Part of a small language model's weights: a variant of Muon for these matrices, 474M tokens.
MLP neurons of a small language model. Each row is named by its layer, matrix (down: output weights) and neuron, and shows model dimensions 0-127. Each number is 128 + 32 x the weight over its row's rms, rounded and kept within 0 to 255. Numbers have three digits each. A neuron's up and down rows have the sign that makes its largest values positive.
After each neuron's rows, "fires before" lists the tokens most often just after its 100 highest values on Wikipedia text that the model never trained on. A number after a token or word is its count.

L11.down157:118174134203098154200125061166092149121169128154106182166157144153170176157182138159143149091171154104060156112145107084090055132135192095143136079091120160118089110128172112123134120085119154132082083152148130141108127064132109110140134096090158113181100175121120163130086091146066097079126100148137130190149145100153104164098123164091093135119130112130136157139115123135111111180123
fires before: "on" 24, " to" 9, "ite" 7, " by" 6, " in" 5, "d" 4

L11.down118:079166081131129129087148095078120092166154132165128111150146173068117160104084131115134090158151123162163172173129162112157079120101133118097079147163137142103183153182128113163080129071135137115138078112082079116111127094121118157119134136130116119089151126112126141120114108123132115098160143129145145110129137078167132157152105189180162117124080161138144110063100094165122140168150
fires before: "\n" 74, " " 4

L4.down682:112111088119132156144151097131122103131106176096124137075136125150100087159035109124102131062129190101131128135154143179139081128107133116132105142125112103097148103134180094138086184162175141121112071096149180182074119151132157116086137087066152128138095113102159100114137121118108145151120123141128175092104141118056128108058126138064160065173111111156086112128155123133110186109107
fires before: " |" 35, " 0" 10, ";" 9, "\n" 9, " " 6

L10.down461:145112186111123134158101165127179129145150136148109127124194148131114090123079070082144084154186151141103117182135104093123062130139159155102173097177124171092190113186053137161108156107168124154173170137135173122085085128112129118112133171096193115119152126095108036133139094153099142111110136125123142079138134125171121128140169182195113150099065103175172175121144141150099192135137
fires before: "." 17, " |" 17, "," 14, ")," 5, " and" 5, " in" 5

L12.down128:134126116100119170132120154120153106119130107111112186178093067129149103152093159091115090180092101070121113102143153146137097165110107153083071176123117123130113157143145183101120118151129131130121122126127154122158133123163126101138176131142110081119146140140171183179111156043079144176184092176093114099181171141146161157180125174126161151153122131116092153066136140151136152116149
fires before: "," 49, " the" 9, " 19" 6, " July" 4

L4.down5:169076069152157093126155144106163121099106208106090136116118146130112137203151162096100099150184175123168101126121149138119048121121108172092142134070133133101143124123092130114128163175096113184159091092152135141123076142130098101076131186149187153097167122074101144094158173100173106145138070107046151089146098084143160118106111130087167059126099150153109120094101159093102166124122
fires before: "\n" 38, " " 20, " −" 8, " 0" 8

L12.down658:069200138089094070097146178193184134118162204136104131090100123128122121146064161097137159140077124110079154043139203042142149163071136119107145178098062094114132147100120123145170148167126177095139141113128088193140118166113146178067150083107162144065139173138154114049185160151156143182132065102178143129137095158115069103158088113108137091137124152159091112166147119119151123147089
fires before: "\n" 58, " " 13

L12.down577:167148145124120075087113114115123125125119174172136162176121108135144152106100084105150067122105131081106087175170173255088139120074153187113153098165074064140141157117156110134135133114189099116139119152143117121154162154155126147080118177183108092078173150193153103101130183132118106146146161123066081167152201064098136120114099154152087129108099152128065094142138155046122149155130
fires before: "-" 31, "\n" 29, "|" 10

L4.down23:124115146078082128051130123160164133154075204087174090105091077111127132117134064082157169093075188172135073188140167113122092149153178104151162096084134228132166128132116169107099167125104183082080083134113150151137169167109123133093122153090128165104132156105119157128126157144101085055147141132099132156122134148142118157145117082153076141145198179145096115137117151158156178155065
fires before: "\n" 32, "---|---|---|---|" 10, "|" 10, " P" 7, " " 5, " |" 5

L2.down15:133160105132141160075159178143074141126117200133058090085168042116121110125111103146159097144109092059110101102146128098130106132084135133145092222133160152093061086143057121185117143153140159129151151108082156138116074141133123127090134074117125088135166164140099069099084179124104147139102138183079141129095155176141172097148140159102185129109073139118122154124150135180113105095114
fires before: " |" 36, " of" 7, "d" 5, "," 4, " Ka" 4, " " 4

L4.down372:085106117120213114075098117102121141154147099174156094115140165109108103153117111133153179121135131144090142168071131114110137118086109160115127124164124123197133075139089076094125165143136178130078106118117135161141117145098151134180206157074144182106149102129162130158146129167106138156093120172096105160112136128142102105118152112099140204111115172166127160095097113137148186163139
fires before: " a" 29, " an" 18, " the" 5, "s" 4, " is" 4

L4.down209:108132159098156120093137112149190095146162118153122165072129145086069118146088213117137147080084095121132107135159157098097125060134110170137135091186120087225138146162095111162158051185083122132177099162106066083118124149154153151117119104098166149129156137122048128140121110166139112157120109137175099129121107092065091058112114123073113173163137134134123096217141135109087108129050
fires before: "\n" 19, " is" 16, " an" 11, " was" 10, " a" 10, " (" 5

L4.down69:135159117130098151101137123156175109140100150087075107145108151169106110130132125056129138134085175094171123114099108167130110149125132113096197136042078173093120121155137156125107144156131185079141098135137112122105094127129065130099079132106158146140147156102146129123083143125135161182099119160109168132119090116123102116096128123120113102119135108100085078074138159198048143169091
fires before: "\n" 27, " " 18, " |" 6, " B" 5, " −" 5, " 0" 5

L5.down387:133077158164149086139143132086167114150160156161137113140095100089078113079172186121164141152142112101156110159123147096065114159125138127134111091166121127158050128151134150173117084127108131176130158158131110103091034159153093116126131129140190108100132139122095128114088142105104134149182178156021089128178136136092095173135123077153198215152145138144062086205126188105097149144143
fires before: "\n" 41, "---|---|---|---|" 19, " " 6, "-" 5, "s" 4

L5.down182:172193148158191109142169088139071092131121094135180121103163101060110175124128138135165115160100081138118088079114097163135147162142191161150192137110108078141169116148147134116113127197101199110110129130190111129097095133108073062102138135172140172065124137109149108138145127168106139114114164229142077169112144103127099162110070048146137073147132126091212130130131110076137117143169
fires before: " |" 17, ";" 13, "ent" 10, "ence" 9, "s" 7, "ing" 5

L4.down108:141172098133111090124172140141061126086132157179083130144123126135117110064169133073172079108143120139159149156181189135152056159144062137154079132123148116144087160094182092157125149115099140154127138086126153118118097058016105089131173090123157150141145092134104176147040122148106100159119138146150151146162149165107151142140143145096108085137198156164094139106081162153115073136085
fires before: "\n" 39, " " 18, " −" 8, "s" 5, "-" 4, "." 4

L5.down563:133089135149158133129157157126130028126127118106103146131133118181102136183129144122096161135169159132142163131077076099169077150108140083144052156170116140118155067114158102096152119165098098070147107142092174143076147105124086156151141091137163065123129119181102118179074186139116132136107116150119118116146091147100171170128130076151137077155108145155148117073165171127157171059133
fires before: " |" 27, ";" 19, " " 12, "\n" 8, " 0" 4

L4.down304:133154134137090104104081136172144205126120171163115142080154116095073138120143136161115159150130100081138137131163168098129113135127097145165126168073138097124076152159097164095133170075187155113099165122102127068112130160164109146131103145114106148199152123089089120107097160168133062119127169122126142164193110120078095119108069161123149177173168105174162115140189117130134171123086
fires before: "\n" 28, " The" 15, " In" 7, " On" 5, " This" 4, "s" 4

L5.down223:128161066156157136166158091154164118124101148151174041120137096115122084242140147082120181093139118121102138144096115121088111072113109146122090130141115170119133099136100068105083105105101152162160108125153132123114117138177166153115154169119166153107172139084161133105115090113156121126091109190172119138092137092087113145136160137194123062139157099085095085117101070176122128099163
fires before: "al" 23, "e" 12, "ick" 7, "int" 6, "ar" 4, " |" 4

L13.down267:106046133129151168143110128106141112130085091132182159115194127177177131181109155139157131094145040149089125048132155049115137122173110156109166081153091179120161125101180131151154114135120112059116096094151146147136072126157122094134085155177100124126086114244137141146085152151170159134088115070165152175093149150156122118165161101126131173151124179111107102115104178090120136160133
fires before: " 1" 41, " 0" 29, " 2" 8, " of" 4

L13.down187:159171138107129129101117143132142093120162171149098106078147086118119128100168133157143084119087158185117111136074161067215100111107133159099114129186157117061138164154143119142136104087144145148036154158124100142114067126158102128196205158103176128147189099112116116169123165170108105216150140154124096088144149115141168076146138089141125092139148136116099090084141125136087093199122
fires before: "ed" 38, "el" 10, "al" 9, "ta" 5, "ing" 5, "y" 5

L12.down634:137132142123155157209106164140113149071157070134165121129148162140200155112066137158103141145144133146101038099122200126060137154114148074117169165198121076128142108114106135064135104085127132107128107095103113158094098103108111136105089229142158192110167121121140099130110135154115080143131124177182067114153120189106127127133089124086115204172136096164183111119104146107110149126093
fires before: "\n" 32, " He" 13, " The" 12, " In" 8

L5.down599:147126153083106117112163120131130105147119190094143109129130088143146165194106142111084128123119130102100105189082151116093127053133132105117160136104051125109206097164087161123080068141160183074143110165178136178104157166075113190148173200165132108137147156157158167145077185091100127142104183143138158122211122131142118147104111124088138069118141097140136125145073165127128165132110
fires before: "\n" 27, " G" 11, " P" 10, " " 8, " Qu" 4

L4.down148:153106156153110085151115097145107155167200140064087138106163136137165126140171090157172143070068149121137102097157152095123114135118190119136129172180163155091119177088094097115074105122171152133081083103161145097117184123105133127118064114144154118136113128107123182154088095133147135119140221164150159086128119158196107115136102198145141112119127160111145115121090114105143150129102
fires before: " in" 25, " on" 21, " to" 11, " by" 6

L10.down582:205172128143153126140157151110118111088157118132162159104156133129148174156169109104147159095120138129154091173214092118124159160081109023123200116206108123144144145124141124110158143112104080110089153142104107167095116149133133090138174099118133151112141137132141136133173120134194100110121084146116143112142113077102087075152134163112092117171137189094131084102121144091087153166144
fires before: "\n" 48, "|" 11, "The" 11, "-" 5

L11.down310:182130105083137117061162167137120117160147073137132107138091195151139134107109114122116118134101126152177171128158113176096130108174173184136171169186117115167162128148155117149105083147132148146143141083164155112157122045134083097160082113132090183157178067122129131216126193075149039120131114098128077096128117112080145191109095105144125102103147127142192134147120051139123109092105
fires before: "\n" 32, " and" 10, " (" 8, "s" 7, "," 6

L12.down158:155131176191075072117119156111115120117144126135158125107122092154103172120102091146141149094165094090148066132131153147169130123143110130128139099160122137071103082106101122145155124103125118141123139089050149137193130120109130078171097121182123195112093150129102099105128062163119192138128114097136094140154122150166155138072076168135144086132134116184119136098096153126116175152206
fires before: "\n" 25, "." 10, " and" 9, "," 9, " of" 7

L7.down226:108146126141143131062057138114106121181193173128146177095119086127142159174092181155068111162185118139087114143093152133126187101140137172152185120174135155090150129125191119109123098201136127102177133102120121152157144129148105172121079170174086108131129138107129145203099059177117113130096145126128085146087060149153092148094143131057067153147105133132154148114172112123174102085159
fires before: "ed" 30, "er" 11, "t" 8, "e" 6, "ing" 4, "as" 4

L10.down638:122151111062192124142057122100089118120083112189150123084112143170111090123129152118118139135098116128181083162148165146050122116021107128141065162152125137122070139117103138107133158111114137108161163198112137051159132145123077093094092162143168154147171099132092131135147111063140142126096171151118055061103135136098155103113113164142121120169154171122112180217126138110088067101147
fires before: "s" 51, "ed" 23, "ing" 5, "d" 5

L13.down154:136063160120160114118206099126137086101100101131104115077182127075152163157114159184077142148096141180107168132173068168106147168124113131173210154169124095096103106170147072145147121142095113187069089124101114116109112158160182151138113124168162181090123139165128170139110164134097138109105147112174130110150101145112103148098127173106091197083089148135167171123174151127109138169153
fires before: "," 29, "\n" 19, " (" 6

L13.down176:075152128090127161095099108099096148119135100182091094072159150116132115120132144098117106110108096093179127158091141062185078096121091159110134126232138136110132119139127136173196084208132156116171142100133115176091142134141115079120191145157196178122137112113110111169146159106146078121209166163133107139104144119163139048141145116169158140147135172096129024099184138127107117132136
fires before: "ed" 27, "ation" 9, "ing" 9, "s" 7, "ally" 5, "at" 5

L12.down193:167138084167147170109121071090102159100104168105125157173096144085081104134106105158116209103132129224157156144110145145098119130139119131121128103051059167133130102121109087115138107083124131141135148134151114155117072108066108129129205101153104153178135098088164159102137113127161110113134112116142058106137117126125138132079116141124161127133111158116128138127176120207183080155151
fires before: " " 41, " |" 10, "\n" 10, ")" 5, "im" 4

L11.down607:123123114082117199158091103153144075128203130155136100103141096113146135132088150138169089120063133083156119069090088147076125159164189120110170115124085143153154119151050093108089124136166088143101134165123134147157129138152157161172171128084140093141110102172131158128168130138185153138085225103150116124110123157135108129131068109150115062108096142151163140196112158147170148098102
fires before: "|" 40, "|---|---|" 10, "al" 8, " |" 7, "t" 6

L4.down585:132171068115095113152067111127101088079136107133123160126169212119206137142110119145144106100080129138147138085163125108192129141166088138127147174149113155088144163127166148108111089085162081089147127084099150183119135117077164106148080157161128091117099076138122104093080120175130154118123061160101106150133131115134170172131061154187152076090181095169143179139132128040165131165171
fires before: " |" 26, ")" 10, " (" 10, "\n" 9, "%" 6

L4.down215:096140112108086138122167138147120135100166110122087110172082112154097123116102080174086124114137166161144112158067143091137062144147099173149161150098171143125136191135134145087161096153172175103108184178116146147174154108073117152102120147129109118104162135101144167161111111142133092131168130147101116167152131136127136099104131094115089065095184139138154102103136075163167194164101
fires before: "\n" 22, " G" 13, " P" 9, " 1" 6, " D" 5

L10.down374:118161119155063097113064121061124127107100148170124195126177215133130154118127092182098084173175101100105138114105093206104166097146076128090138132171184151089145091104169096141145116152143097151154130073121110123121148126122129131175146140149154134082182132148107062147086087166152142102148198139134157116176109152188141112086156150134113177123089157062126131132185129135166109128100
fires before: "ed" 23, "s" 16, "ance" 14, "ant" 11, "ing" 9

L12.down689:102167132138185149125156124137101087187151170139110120113176154175157128127118151123169120140103138154160089113147149178130125153101157148102109126232070140155140113151157194140121153077131151107140145087176152106110085084170131164144151140112135081160115156129179160167119078100129070150145145161046106067086085178195157132179108173103157134124120157094090161082093089077186132124108
fires before: " be" 17, "ed" 13, " not" 9, "now" 7, "n" 6

L12.down14:102173100173126121175062108136157144161125113143115174108114153110124149153140147192063077072072104148150124127103222148122107081148121152159089128204103064151121142167125116136172122116139116146093102112078078135138142129095146119177115103117149120129116094136129042140088110101155173097100172153141208131165143106170110133108169125115101113120119109098133130124160142162127152099143
fires before: "e" 20, "ed" 17, "d" 15, "ment" 12, "tion" 5, "es" 4

L9.down376:113126138107056120095151183159130139106157141140129134095090115166149150146096151128113132125043156115182169144100065110161115124080125155087077070110076107134148115138095105109124091091140105119135108090110089141136195113072119125110133091096107115173105118142152119091129236093173137102136088119161176199155088126172171122134173119138134139139181106141157165170154136173146154187087
fires before: "\n" 45, " |" 11, "|" 10, " " 7, " B" 4

L13.down194:049108135147121052107129156088127148172146115082091093162126120118189132175130164174129075132042117128136094157117200173144193104074125116089105131116142129136148162179140172113136091158143125134078122178148153147089106119144096064086123138114109122128123169111154071118190104135146109125103120112125140070120161153179133218125168074134152157101158123128113139172099096125077134111209
fires before: "ic" 25, "ig" 10, "s" 9, "er" 8, "unt" 6, "ee" 5

L9.down601:095158084125191104069183161189153146129201124155065067136117096129106139175117118140098119191072138111091111090164161112236125153142171136129113136152059126157143104081133144124179141167109147144110085074070086117129118102095163123091135120157106135156197098148146124126181165139188142094109119150131141147147079172111201148124104133127096104134074130174125151136125094158109122157132
fires before: "\n" 39, " 0" 19, " " 12

L13.down529:140141122098145148178155174069154160129185146157136114145121130113109098074131216091101121125146087150071081106098113106073093138028118066130114173179131099057142140137096129131166143082162113129146158163072139089115167088073136099138132157123123110158104119108133110155065074117140096127088142071135176143136113087191116137086122127133134118119137092146107087125124173098120166216151
fires before: "," 13, "1" 12, "4" 10, "2" 8, " |" 8, "3" 7

L11.down612:109077177090125103114136147129123159192042059179123194102113115128137142089154135139168159164096067122100146133125152103192109112194176162122073177161128167128145143162118119052088117121128150091097101116122032121144063129153132120163146116117179128070137108202113144144163148124136087152110090110152103091112117158116123142118187102134173072144114090140121077183169142128152116122173
fires before: "al" 20, "n" 15, "ing" 11, "ard" 5

L7.down527:125135118174153114170180197189143141142139075152157115136157151125133082150138066146066136130144105120157121105087122170125145144138116127142145134098123139135110133129178096147106104164104123141128135133174131138160128146151146086148141106161127128092147154098129119117026163123183145102158160132091125054142176140095192136202141107117125153093179121141178127108163131110168092115065
fires before: "d" 32, "ve" 7, "ed" 6, "ment" 4, "ult" 4, "tic" 4

L7.down265:099109140138092108119110162104101093092161074140152101117154169133085103106112070120056165183158158193144144147135161115132131074106164156128141099148168144144108108126108077110112112143129162087102080066165201105177115222143113151101190120088098183155157100140178133122151129156130127087111109116154187075122055134065082110150105140079186163161143151145111114133151098124086092142092
fires before: " |" 19, "a" 11, ";" 11, "en" 9, "s" 4, " O" 4

L10.down117:133116161183163076161170158149164105127101156205116120131121113137129115124143118130192077130144139151132164138152183100152088190144167118111133129087127169129094140099140108185074155091136078102132157145169073175139138152086107126177109122115144090087138097106094169079137158153092149142113117130143090119164110162088126132140067178155170158155124181105117216115131188060159158104086
fires before: " |" 46, " " 8, "°" 6, "." 4, ";" 4, "\n" 4

L12.down605:078105065079106165086134186087149154162115110209093126131102212184147126072150072122111112078116113173182166102107148060143148090147123184118140124072140146073182178139106160148160173127129062099095141115160149089076166150158099138171052149100070128137097158126097099188092147149116134106147089161129143127162117094153150092112107120115164079144166150118088098103099143107165101214168
fires before: " 0" 34, " 1" 15, " 2" 14, " 3" 8, " 4" 7

L4.down606:107099106173110157125128063152097144093127126161114123138130115085128107162142175135104131161126140116171155067205143160118151128136098146168161161091071123144114127173118105118092204121109125135131102068123152180128155106139120161116099114124168119147127124112145108134148128088175066115149115170129095101151125106113122038130158129174109176120146102157117070124132078128132167169119
fires before: "\n" 27, " He" 18, " The" 11, " In" 5

L12.down627:151201140134052128151181131148129126131157172110124127083135140068161154203038072176129130128138147173134143107114177107090141127117117110071143142144087161129157140114115130126106113103137136171130166147075183107166087131118127155084109151183126139153122134151110081138125178108162160078120124154094115091112136140123157157135112134160088152140154149126131102154161145060093121126095
fires before: "\n" 42, " He" 10, " The" 5, " On" 4, " In" 4

L7.down271:132114046137129152157162096194155146132076101132140151102092090131110101162140070112125150131151141132132234111133132128080068202120125107164181100194031135076106094143141086185112080103090091123124113112187089124086136191130105143104178137105154123110114162161104149116098129149094163156171147147082139185144125125126120170102139149095135124150154111142104110101111120039108157138163
fires before: "\n" 32, " |" 16, "•" 13, "---|---|---|---|" 9

L11.down484:109151098173134174110169114120125112116097129166136152092130122097074126187123104168140186094093122096098119119045205138124121119146185185092115119127094138106168143172164159053154095168126170106113107082133150144200151148176048129126142117091120105134104182111143074106072089119126091125068150154134174075107129122157148118171099127112055155095153176106154129113112137129161080127166
fires before: "ment" 36, "al" 15, "ing" 6, "ed" 5, "ig" 5

L13.down39:107127140124114160089067169115177100084170120158104100169085115134167137173102088085048110110144066155118087100144097101129193154187163159103131189098180145142147077158104141153100130140115091120194134100123131138097097088167170074152189082090093136113182125165135144079184143161164141165132116102139188117141125131150159179131135141074137076121146112194115133077145167110181155061076
fires before: " " 18, " the" 11, " a" 9, " re" 7, " named" 5

L12.down568:138112090092086124183100155136083167163166124168159121085123140148123123149156075114107136154078134109184120137128198175109161086148155148148115116224105076112169110128128129074139165123166102096129174115104223149107047103132137106138179157184132145090148132122166140179161200069097099143115112157146096170114147093153085085127108145117058114177100080106143121151164171118118094139142
fires before: "s" 24, "c" 14, "ve" 10, "rd" 5, "ver" 4, "st" 4

L13.down114:085131133047157178074163137147116141119183146158097172090153129141091095103160127098179092122178159141146146143116211111149163128139134104163117119162055129123101153162099147154119069082094111158147123137100136201106180148128104089144108094185092119146119089178129130127084127070115137166148146087130116097133143125137056092084200140147186101061135157078120124136144104167118141090181
fires before: "ed" 24, "e" 21, "ing" 8, "es" 7, "t" 5

L12.down479:127151160109092099109110133123090155134152109117105139202149118120094184112165088116119139094097095103137185188152212141099092105155104109109124102134100137152171130142138107140196074093117208154104119162140108113075146116088153157163080100161117163155159134079112124188122110151151116122146167162120093037116152119139136136157102103104178137166170117102109181135165114110122191090163
fires before: "er" 28, "ist" 13, " player" 8, " member" 4, "ctor" 4, "s" 4

L11.down592:137119128147130149168127161122186113094147130079115157112128112097150170139128118104105139115090078152157152195139156220149130144138107168068107168132144138109122068065162126148122116138093122115159146138141095061159116118145154143108159140126113218124132128134170152119118172088149162110149155119105127132119122120081104102101176205157059131065158136035078091147193121135112111166145
fires before: "," 88

L9.down8:095149114161133161119169096057148046159126155108141088168216146111096111138132103117170122129119083131137172128055117038143127105128124144131119125150107123118100129170130092125093151135159117076085160150131103111167142120177170122118142140118136122081142174082169164113114101148091148180180149093106101095162157152119104127166156106131154127133076177151182154108107078131117096103173
fires before: " the" 48, " a" 6, " " 5, "f" 4

L7.down109:123142168098122123115117124106048091176158105154136098077120080172135141162106112177126093103080143105113125143140146162147150090110166091101109143179142130132152136182117161067136143147130123124151126136030117128106115167149139182118167097164210215102145134144094081105149180150171118146131139172140048090094130105150144123100092156110129161114132129145167133145100135120117173166127
fires before: "\n" 30, " The" 6, " and" 5, " in" 5, " that" 5

L9.down335:076122146175140103113096123114117149097170135147142165160130126055167165117119151132165158121145138193137176151083133155106158129065146154140068137192109092161115122054145084121100072086136101126107092134115103163129153218158153134119132139089082125107148114127154144148134141219193114098113056142162121134176157159163158075128140156174134129149182109129196111132165117062164124151103
fires before: "\n" 47, " |" 9, " 0" 8, "|" 6, " −" 5

L9.down641:117103115140163121111157121140174066176158142113077089133143084125090125145091151074144178138128131144107144149125103133176164080122138188111121162218154176150089118171095108149082103117142093167141149153149141079086177082099175137117127178125140174157164104120107148099188163204166080144141117114158095081072152082115167073127138128074083167206107148113105078125182115097125146160112
fires before: " a" 29, " an" 18, " in" 9, " is" 8, " " 6, " was" 6

L10.down354:146160145106192123121107137161073058135140143139139061126127174115128135202110097125139132189143153132143106157172111153162126111113131197130131133173114131171101114158045091072149186141139110122113146181086083141116115120131124148109105100127141138168121098157108081119108128148133129185123115102161136144147097115124076142104110128097082108175186094142120118146098023144085098145166
fires before: " |" 26, "." 18, "," 15, "\n" 9, " and" 5, " football" 5

L9.down613:125175137126131125088122199114156152152169099092129081125109141157117163136126136157136157131127124089112086121156101114110119140085170103073052140153136143145083080113127153057142152144116173088132110169100170128155133201117138127083130140106125143156161106104142153114170148130140113064140117120177126159102135138140114194146159182135166180129128140122125092135114148123204124176102
fires before: "\n" 30, " " 18, " 100" 5, " Y" 4, " No" 4

L12.down198:165159153155093151155146091123116158152148125147137107161123139112105117146097174115110154139107101150130124068123082152113134155111142088124079097166095130049162177161116088194102175114101145162197138123130106083090167139088164209086106149201167127110120106066147076136062179099129193149076109113154133109145160152091126067149156148045038157141152161169130111146155107138138105125126
fires before: "s" 21, "li" 15, "lic" 8, "et" 7, "t" 5, "ker" 5

L9.down279:154137098123100104123144131166141120179123138127187145115129173126180069122129119162086147121127134166159092174108169207094099081108118117071148100163133144100174159108158193070102142128138104107104163077129132092130157121132140117125135135113126162153099087179119143177123159111105150131235107113099116171089080151128146137091134155158122097150149067112146132165126145091157124059141
fires before: " the" 13, "," 12, "." 11, " 19" 9, " century" 8, "s" 8

L4.down28:151210130135097133092152116107118115161081123121123094127147121164121137089123093072154118116051119140178122115156129139151073113142139157106123130091129160141089152153093146147089189098093119075152135081049156162137080155176087128125116175159196155178142158127110114114114187120163077078144141097105139122124110064162157143134113092135190176152116109100164129144156159163068180137132
fires before: "\n" 47, " " 11, " −" 4

L13.down610:158090133116100114148128079118092107166125115123103052115101089099182169150138140104102151128104120121098157107149137212127128173124098153118161090104108167166142149155097128117147118113153123124183094103126151129114107180134135090123138141109137118144137130116133155086093130143096146097161165079138155108186122088162045135157163156098118148158141155115121108151144103138076114151185
fires before: "-" 38, " " 15, "\"" 12, "\n" 8, "'" 8

L4.down542:085153165145162144157113125117048154162117086119124157142165124105144044208141118148151228184124180129162102160044148136125105108120183150162185156113101099149117152176133154122077123097139090136114114123144146127156093109187092100107171129133144106122085101127116115152116061184175112063098112114092135121163128120120120109112105156067180070175128110090107162161135102101167078135140
fires before: "m" 11, "ment" 9, "mon" 9, "ed" 8, "mit" 7, "man" 6

L9.down250:068153106125162072147116113164088094134089112165133133078141131116128129149118155124135127161148144089115149169116154096104123127102128117138078138122154174160107117124110144111063091127183167149186165077092204131132105149046153066087064167063067128115107134182152105154081118142093149145146140121157133126107155120113131153157112114169098088128159142126133111165151112121119146170155
fires before: "ure" 18, "ur" 12, "ed" 11, "ing" 10, "er" 7, "s" 6

L5.down571:148121098147127100169111083141166153149115103165130069134135123103129174147123084123139100154163142133163113103129144175131096133109148127155092134126095147105189168126118112135108134087182185057115117111134133155078134114101139100076171063143157180104100160111119125216065123093120145185171135115134072070151165178112163084146146174098116113137121126095095168188170068113169125176089
fires before: "s" 26, "li" 7, "ker" 7, "st" 6, "j" 5, "et" 4

L10.down378:090140139111109097109166162117184140148122149082106116122067063106120141149100196114094094159152070130174127077084140192133134149153136133159112116144126110132137126091110165112138133142139113144196157073141099125119075100149204102166084170196140131100114116154139132112104128108129171155125097142118118098148156191102194121113157157187106094139130154138164158134172118099104086099124
fires before: "," 83

L4.down163:158108160170126103151091124129075148141101123154171076127134063148099086119101174136157217148120079109049117107177163140125137097108111135102159195119138180146129178136073145131073144187120162163129122129176136128175148181106172133089135157176167132147157089126145152096086124109176124124074157161165105164064129128102163092123110106133091077197168102125140113084082170123128114129137
fires before: "al" 23, "e" 11, "ick" 7, "int" 6, "ar" 4, "as" 4

L12.down569:144106194149098064112091152127144100115123137150128093079130131041163153081126152105113117119157110136103156170126163193121146136088188126147136085221103150074101134134135065162131069150136121108181098110089097090153109082104120104177094145113108160096113127168152114085112127140080137048121118074105096109070118168110174171131126181144166164121161148122138127119102157144163054175156
fires before: "." 33, "," 12, " and" 8, "\n" 8

L13.down646:084133149083120146092073126134148097124140148145119081089114183137133119083097153087084142079164081129173114064112093178068095099152104065133082103201119121107101138131131126167113122154125121051166155153099120170168116102056149120152134063126127153122141122133106163137121192136182116185136181099137149155119102100143130105147114128174103145152191155096130088142151146128169160158170
fires before: "ed" 16, "ing" 14, "ated" 11, "ation" 8, "th" 6, " " 4

L11.down235:112142157122178123091137168123097076129086115164140133123161120115113175148131149169096144148144177077117056074122178165133156120061124115175114054096125150118110134194111140106185173118125158115120136170069075155132094162095121127104124119114119127145163108125134157116070146149192102110159113114169115142140073102102089104162153108066082057127148141091084098120096157170168129126145
fires before: "|" 53, "\n" 5, "s" 4, "tra" 4

L11.down234:147157108105123119164100114091144106094108122141163083139133159108144192174091140212130153074057177117142131155136133087151104116097124099144190126056154074075155059162162152099105103142170176080091100054139135239184124171109158099136149164099105092117102244105121066134132154103097126080154106155077134216168107145141110113128092144117114146151160132144126105102155148088107173161094
fires before: "\n" 77

L5.down65:107130080088098119140104126178073141108124141164081151125140166119111131197060136171147141097095150106173066129186165088087172158163137123130178220113167084172101120162093152108104129098130175135115136089089163069137129139137093135133083102152125188179141090110120123103089170217137077150181150073075136162127149106137122129155107120102121159120149119136156113075115105064141166206087
fires before: "\n" 28, " The" 17, " It" 7, "\"" 5, " He" 5

L4.down421:097115090159162139134123131072113146176085119132151078123118100093178126134109137164193144132060088105045129202120160134147124118113223111134158093124149156103137092149107122105076128140082116180125140162136085170100092133173152086103169123103184118131156142083111158067169086142103157139157106174161092117120073136130153107129102120177129153073096142108154104108116104083132212169172
fires before: " |" 57, ";" 14, "." 10

L2.down517:156118222117124116164155111125130115100119164101154088101118114159189108118110128118154123126113120081113110152127190161166110116120156182114118140106091108168090170123131097148115135150124142149168091152112173199148118107107125099080147148148163191120142189122148133183105168092136101080126128127133148135160162133141099089102110160164104113200149139115118088127176115175121158114140
fires before: "|" 29, "-" 24, "\n" 12, "20" 6, " " 6

L10.down93:110160086114110096141139131063109160181107096188127139119154138136123155085139131132158140148144081130036097141142120095119098166176147160127076159090134093138137143105158158126083078145120124160114150070142117093182128100089205132122137128106176179094142100119054129087147122022124042099106130128152109104109123155126115079109108096075101144117113167120094100161113108111108120096102
fires before: " |" 32, "." 13, "," 11, "al" 11, "n" 5, "\n" 4

L2.down138:099169114137114180098061123068145126126159173110113108094107201123102097190128110125091152109142117168140159164121120036127073074155087179082096118078132166144178099149085115098110105137101123063189111129116161143072150142124158157115176075109081112078130146089131148159156162177131089114160089211141081115113183185145120128168131137164171154110132141116124095096147117101147106106162
fires before: "\n" 32, "-" 13, ">" 6, " " 6, " a" 4, " the" 4